From a checkpoint of a small transformer trained on Wikipedia: 10 layers, tied embeddings.
MLP neurons of a small language model. Each row is named by its layer, matrix (up: input weights) and neuron, and shows model dimensions 0-95. Each number is 500 + 40 x the weight over its row's rms, rounded and kept within 0 to 999. Numbers have three digits each.
After each neuron's rows, "fires after" lists the tokens most often just before its 100 highest values on Wikipedia text that the model never trained on.

L6.up9:482480436483532457508442524450492515501444519518498448470492426506513433512457519482508511570532563577488525559439558479428470522527536477506504537445471562477463487505455418481506502490525461542456479520517448478531546495520537493441452531509519449470503468536529498567550482526576506405
fires after: "or", "ul", "er", "ed", " D", "per"

L6.up841:540480501497554491533500453518510400557553497572534518546522460471483567520497527513460563503580495471470461530454465456531580482484527531498520503503451570483497497470489509442461502481565519521506447499587533455456473506512483491614503464444537491510536471476489538528531476567457454531
fires after: " P", " p", "t", "et"

L4.up420:522469489523510526439502454500500495451420462455520503497515559464519530472500464487521473494538548520555466519460546550469465523485557522532518506471472499501538535464496459495510536475591520458476463463437556530482407533532505517521489475451519544478475545472428580611540547509552547516
fires after: "oc", "ec", "res", "ov", "r"

L4.up698:493452513467454484463521543354518451506527485507586474520485512483505483511463488433508474505511488557455501451464418538526404523495506557549480568469448518561522534479454526515517512555532516564530522494480545460515452463516493485475450474494544431478430514562571525417468541493569509495
fires after: " f", " F", "ce", " be", " sc"

L4.up378:488558514526588491513522544520494439472483512451432519475540399539580452421490525533539445571474478574524577531505473457519477421603520509448529516490441492506519482590519492427557498452498540465482505562464503540500457535484467525549507548459465487492462507484457532528452484502393512520
fires after: " ", ".", "-", "0", "1"

L6.up155:557515547555537461535532528519505532526455493438534519479520509501514499464492536470516537514567542557465499452507498450420521463438476603589479575522511576562496436479457498499461444505509532532457485518488467559464497569510488534559407505586428505496540479492485461410491518513561491473
fires after: "y", "er", " an", "z", "or"

L6.up386:516522548501503498521466546573471454540522472483526467487532501490503418562478460492477553412465595567459510458540520457468500540539504503462569482475516452509439488444462423456524520498550492482504439429514496529508531508550464518498446574469501541524525485470524542456534458549487544583
fires after: "o", "in", "el", "u", "ec", "vel"

L4.up117:562471495467458572513580491485461424547445501508529521544444446448525554483552540485467548587516493540515556455547495487521509456478469489519524524515561551463445452466467475456471484577473477563476462504474538459495487465530468507446490556487509473510493610542477526472462486541500542484
fires after: " c", " C", " to", " with", " ag", " G"

L4.up238:534530489444506465516499555418543488553568495501452450534475441506482505481506478486462570461517487482432514489438549460507515523467474461500491515496501508495514506483491473466515470476585520533436467551482509530505592563470389482578497558421559545455501529512440500503486489457503537496
fires after: "t", "k", "s", "et"

L4.up172:532605499481431548495496518457546448514421452538497528520498474502500509538493468516521465514524544503490412533521449489585503459561490564520499548541512565533459486460441463496477497546472495538507513468542561460446463541512428480522466462564492511485534552563446431401525487489504492479
fires after: " C", " c", "ar", " P", "ers"

L4.up221:537521462554519522546517496576477451469480521390538478455465520484524506469487514434525532470522515484566544554474511554563590458532554503572489516475519539424472510437551467492510559492511438558518477486460477486495531576544462419506508498472562458554500435485435526455517527521493446495
fires after: " l", "oc", " c", "ol", " C", " un"

L6.up899:587484447464529513488553515527450478504482518464513536537467468518529506554508504532528571501457465562489545478441427477461449557441485481454567520484528481567443480398568503484468454563525479484492476517543497431496499456566441613489464520565518544512439517544502478530446484541450524528
fires after: "g", "in", "an", " C", "on", " ag"

L4.up793:566469501500585567521541432530474545487494513513489478425549514534498531502452462427542498474553427589407511408523563474494449484493535536480456530428530537533489548505568491490494484490571457508472429527503481453490486486540525477434443501457483472486565393537479491486506541529483492468
fires after: " h", " H", " M", "im", " K", "H"

L2.up302:480533455568496472494557471508454542472486490406491488541437430518563540517505582437529444486486500517519465502530583473463476476509546489546532455451441470549559523559439473389524460489487567497572432503493488497499489550577466529476513450569456493459439480474464493531500451510520477537
fires after: " ", " ("

L4.up805:439423489522450518471513489506427526597535471497496492560520474418564498451476539505516565496466471501528436446500552435498514512568473510410486571529483469540545496493535457505520510478504521513516590493585487505512471505569541506531486515557422480535539524511533489512478527520549489541
fires after: " t", " g", " F", " and", ",", "f"

L6.up931:537494505465553472554514485510527569583494535502501410505469439472505527517448458526481475463502467508523509497572489489505462516519533402499440547511439469500460508550503457507456482406465499507485566518501559512546485489448502455493527570517468524551463481451537440481492503533499513483
fires after: "f", "e", "ch", " f", "m", " pro"

L4.up54:521522459469498460485507517488602540477489441532472473489445514512534491501448482528511468512538564583506491486469486458501503497488466545537474559435514521485479503540416416455549542508565469491465464520502524496521467581501500499516466510519494484447509413506497340532469462536472492491
fires after: "or", " for", "er", " R", "en", " un"

L6.up913:459450570470415522478537424523497522481561419444548485444504518430501514539420556552504567504418504458448485496494506416538508548472477528522463505496503502456464438495538468542550511471508525501599549526504528517455563498507481445479550520522546436511587434503538498556438499535526484469
fires after: " D", " d", "f", " S", "p", " F"

L4.up696:501567508502502518528505462453443579589494536520424503519562481496482529524462539460501518446563514502480509475525547522549535434498593432530457496487536518483489529517587506514419536498428514440525504524492496530577502550529492535517422553481423515448515499513586463490494467552442503572
fires after: "\n\n", " ", "==", " o", " p"

L2.up14:504520512513512548449555464519506463481561475455427505573498533453542494539500481515595545514535522481579478464531504458461439514529480543532504534482526522483511472471489447457540548494431454559538481460599522483508505481522498460441502462470547550531526503442493404563513469507526469421
fires after: " sh", " c", " J", " p", " h", " C"

L4.up670:519511519532461492497517508482521486524537533515502517487470471469490510521478535501542540535516524487552416508477503454513498531488532462557520540457542450531494515458492543481559530476608455487540527479578506503512462455544552465443519564481476473552469489493572525528476513530576479452
fires after: " t", "t", " J", " p", " s"

L4.up529:518591448509510532585560490510467498529477581469510521506498520532477568510426458505489513485507482403485461565430501485485502440470522502481542571490466457477452605490523508543443534410496513437546605478483491506521481509501433537547512535495435495451560565476484476540441470492526530552
fires after: " Com", " p", " I", " com", " n", "=="

L2.up607:530536477591509500514498479488512494482500502495535475487498487436541535500479583429598466473453542429437500452464524498502521575497531550564564509543484527558458527478479486523555539476447487477486514506496460559482526474555458449491524514440508520476467459496506456505465481452550542536
fires after: "d", "ed", " s", " n"

L2.up546:444557535498491416536481487572504457525511521512485548474475484481551401564498475491541452452523543557518540444494578488554497518406508443478537599544531476478477487535522485409500489496477461518513527532600449518536498478522504461529503475519464467510508467536453576524508528570513494466
fires after: " A", " s", "ro", " cl", " Cl", " S"

L4.up363:513512498504520465487503471466497540403564527498448439568470462473484515459430415534496586455472483478530536489522563517507463503522498511457464551430488446494516463542544482476485422475532475507531461525560485524518545472519524467552513566491471460496485458491564435494482493599512527536
fires after: "em", "f", "v", " f", " m"

L6.up554:551461493497505401516510505495440436595481409446503488528519554566541530476460553464477492473505470527502492501521493500594523496543506517536598474511467538495494523447531494436509493476505540560551465452497478504421500458571539507471521484520460463588529409508474471566491462430568486512
fires after: "os", "oc", " s", "ic", " C", "o"

L4.up736:518523476523548457523501468527517508479548572537545542480379466512518509505535485497545540525406515400475475470440497505483428468508539522521499478600432478523519508529489453512586471463538513500508497529502489548522478544436506509467491470514519540435483493556486467559509537494489476485
fires after: "ar", "n", "i", "o", "l", "ri"

L6.up166:504433557583463460479486507576528522507535420472598551456503500478513500500503488509481479478517527555464496487523499489478501513464539512510546496584402538549494492503432518466433521524521562479472523469529457555582466522513444548542486470518493531431498526416403535541513451443562554534
fires after: " f", "ec", "ar", "r", "c"

L2.up478:485531602500518486403483514512493477516487478487536532476477532490524520489438469517459484519474485567596546443510517515564584527490501433491475502480402417503465540489493490470502408512496551483497484474579472467445531497514586446500507506559438541490489515520486539444525564499570484464
fires after: " A", "ro", " s", "as", "p", " sp"

L4.up865:534444493524504499504522463537521514513492526536543505474559518485432518473469491538550420514600461555497516470457594545522451551492510525512444460427462543488484521518465422445478530499474549452487532482490430461554418545538521523509451550503511529554500498525481504481485504584534484526
fires after: " L", " G", " K", " J", " A", " H"

L6.up27:474530491449512518458457535567535478503511480477443431549472512510581485498497473552475511515499465488450547487485519493487570518529437466488505423489496459508471496485488537581471451496480472482565542434534508502477521534515471498482523540503500537459458501550495483555527456503424535528
fires after: " United", "un", "us", "on", "ac"

L6.up804:500493487539480489510439473521439507546477540477579509448545477535532442453487497478459493493549470558502443425509461497518444539502530537475518513533495505511518528504441577528533501538518471486496458508472519469433510474540501479526547508529516449490451510552549405487548445485529498456
fires after: " f", " F", " b", "f", " n", " t"

L6.up210:537422500489530504511459528509386483407504438483512465518534511452485482475490420501523517498490570569494557487471482531566533538507494478501512552537469457577503532497495464463503503478515471569527517489504504444491571508484495436529409468447521501448461609430543531441439449502497470545
fires after: "c", "ec", "ag", "us", "ab", "el"

L4.up29:474494527443488525479540452604515446445437470453496454585523472503487602532479463451501481455498489547482496511557498573470518403580401454486518483485547506532519484529479527476431452470512534512543476446545466533503486515427464467477456501561521546543463571477527484500543456461561476500
fires after: " e", " l", "a", " a", " the", "al"

L2.up815:460443429507496482538492445613511469494483485494504490456506497570423528491454484539543522474501535547487521516484504495496560561485453505482498519486534515507510506590513587494435584557573462516483472511544554495540513532439568423479453484544516531601481535496458474490515466513521487446
fires after: "8", "7", "9", "2", "0", "1"

L4.up40:485529475560498450523479519516483463548501482563543532489491560486470523536473487550482518509512477492413444477488601542504488508501512533542529419462530461470450491541522493422516462537551433522457445549485508455528490520401500469530492534502477503529524475501492448468541497567561458498
fires after: " R", " H", " G", " h", "ar", " L"

L4.up459:557514433513492527528476532504453468553475474507474562484493527525493513446522570540520563523484458539450431518521509491546525514507593517559506480512433544507527544476529460451513489539531462553519515444529486497515480535460397509454518470522534436569449471478518499494484524611511476561
fires after: " s", " c", " C", " h", " com", " R"

L2.up431:469574476461558451499549475494463447514506524542479540533461470496482480460482497535479549398495548495477413450493472480553476451512526504557547544394514467477489509491506492494486532570479509457477524526483447552570541557548516460453453468507441508486506531411562423483526461468435536489
fires after: " (", "==", " \"", "\n\n", ".\n\n", "==\n"

L4.up410:498548477478481511433483492498520467496461515545443571496482456492456527553491424498487581469498550497420522545514430397494506494542523555564446511598481476480506534457487529521468448427572582507492551490539464524477507555446468478467665489494499543517511466534506528431479551461473510468
fires after: "r", " P", "ist", "on", "per", "n"

L2.up270:423507575463476619494477507506486485499520467503553503544476451477454522530475505546538526522439496504405461470478512497499498513644480447476527533561507496483527478482523472541589491421549461499498488487550586493530447490452516529516446485486574481554523468506492506551439521468479506465
fires after: " m", "f", "ar", " d", " t"

L4.up170:460466411482532469451494491508501449551435508481544511465520425437503559528485539433544522571471456507466502502528471506527498514489496515480464447558531463481497505496615543526566488525454520484514532523463504543600589571477546555446452486496471583487474515564527416571461525477535528434
fires after: "i", "oc", "ec", "re", "ar", " b"

L4.up245:453504427504445520542494500556539551555418421483465488546523495484518458448449487563500480462475465539416493444522522470573562506489485518588483531500444546454485550462477474548474542493480474466554510514489506459445536475528425463439403567490520503569526532525476471549430508541508442552
fires after: " C", " E", " R", " A", " T", "R"

L4.up957:488447555483481443472553493530483464512478512499471581513502487509517532450508462564493521526469492517543423468530482551591552495521499523530471541487525555460483503535491523471509550500523504553509539477493511545572546516440552459467463528503548505478448492485429502453523490563596516461
fires after: "8", "|---|---", "0", "|---", "3"

L2.up137:480493437467519457470498480541509524538509473499483491510544448500578480536537559504482494513493534484441475484460561426547502478454558476523556506470471457496521533496436499486470507531506534466541476546451488457400464500559486537448500542454526548490525470560468486478428540491441461471
fires after: " (", " \"", "==", "\n\n", " =\n\n", "==\n"

L2.up78:535483514522512483505573526572471485453510450572469551434485489465477571441489565493572477446471497528472490423478546546456506536556520448524497532555496523532481539531500474519539489553456507442524486496480472579479501451577513470520448448437572528534514520522440460448540503470539553502
fires after: "d", " s", "ed", " Ch", " v", " d"

L4.up287:503554482499451466456490441489541461476522517535489602534507452463437490460528565480555498519555566487495499540500492510502521511546448597523463541546461559540434523486542522510462443533484565499494459511446477539589448479510470502508456526453502505496543407521474553444468516523495533487
fires after: "ent", "ist", "r", "or", "ec"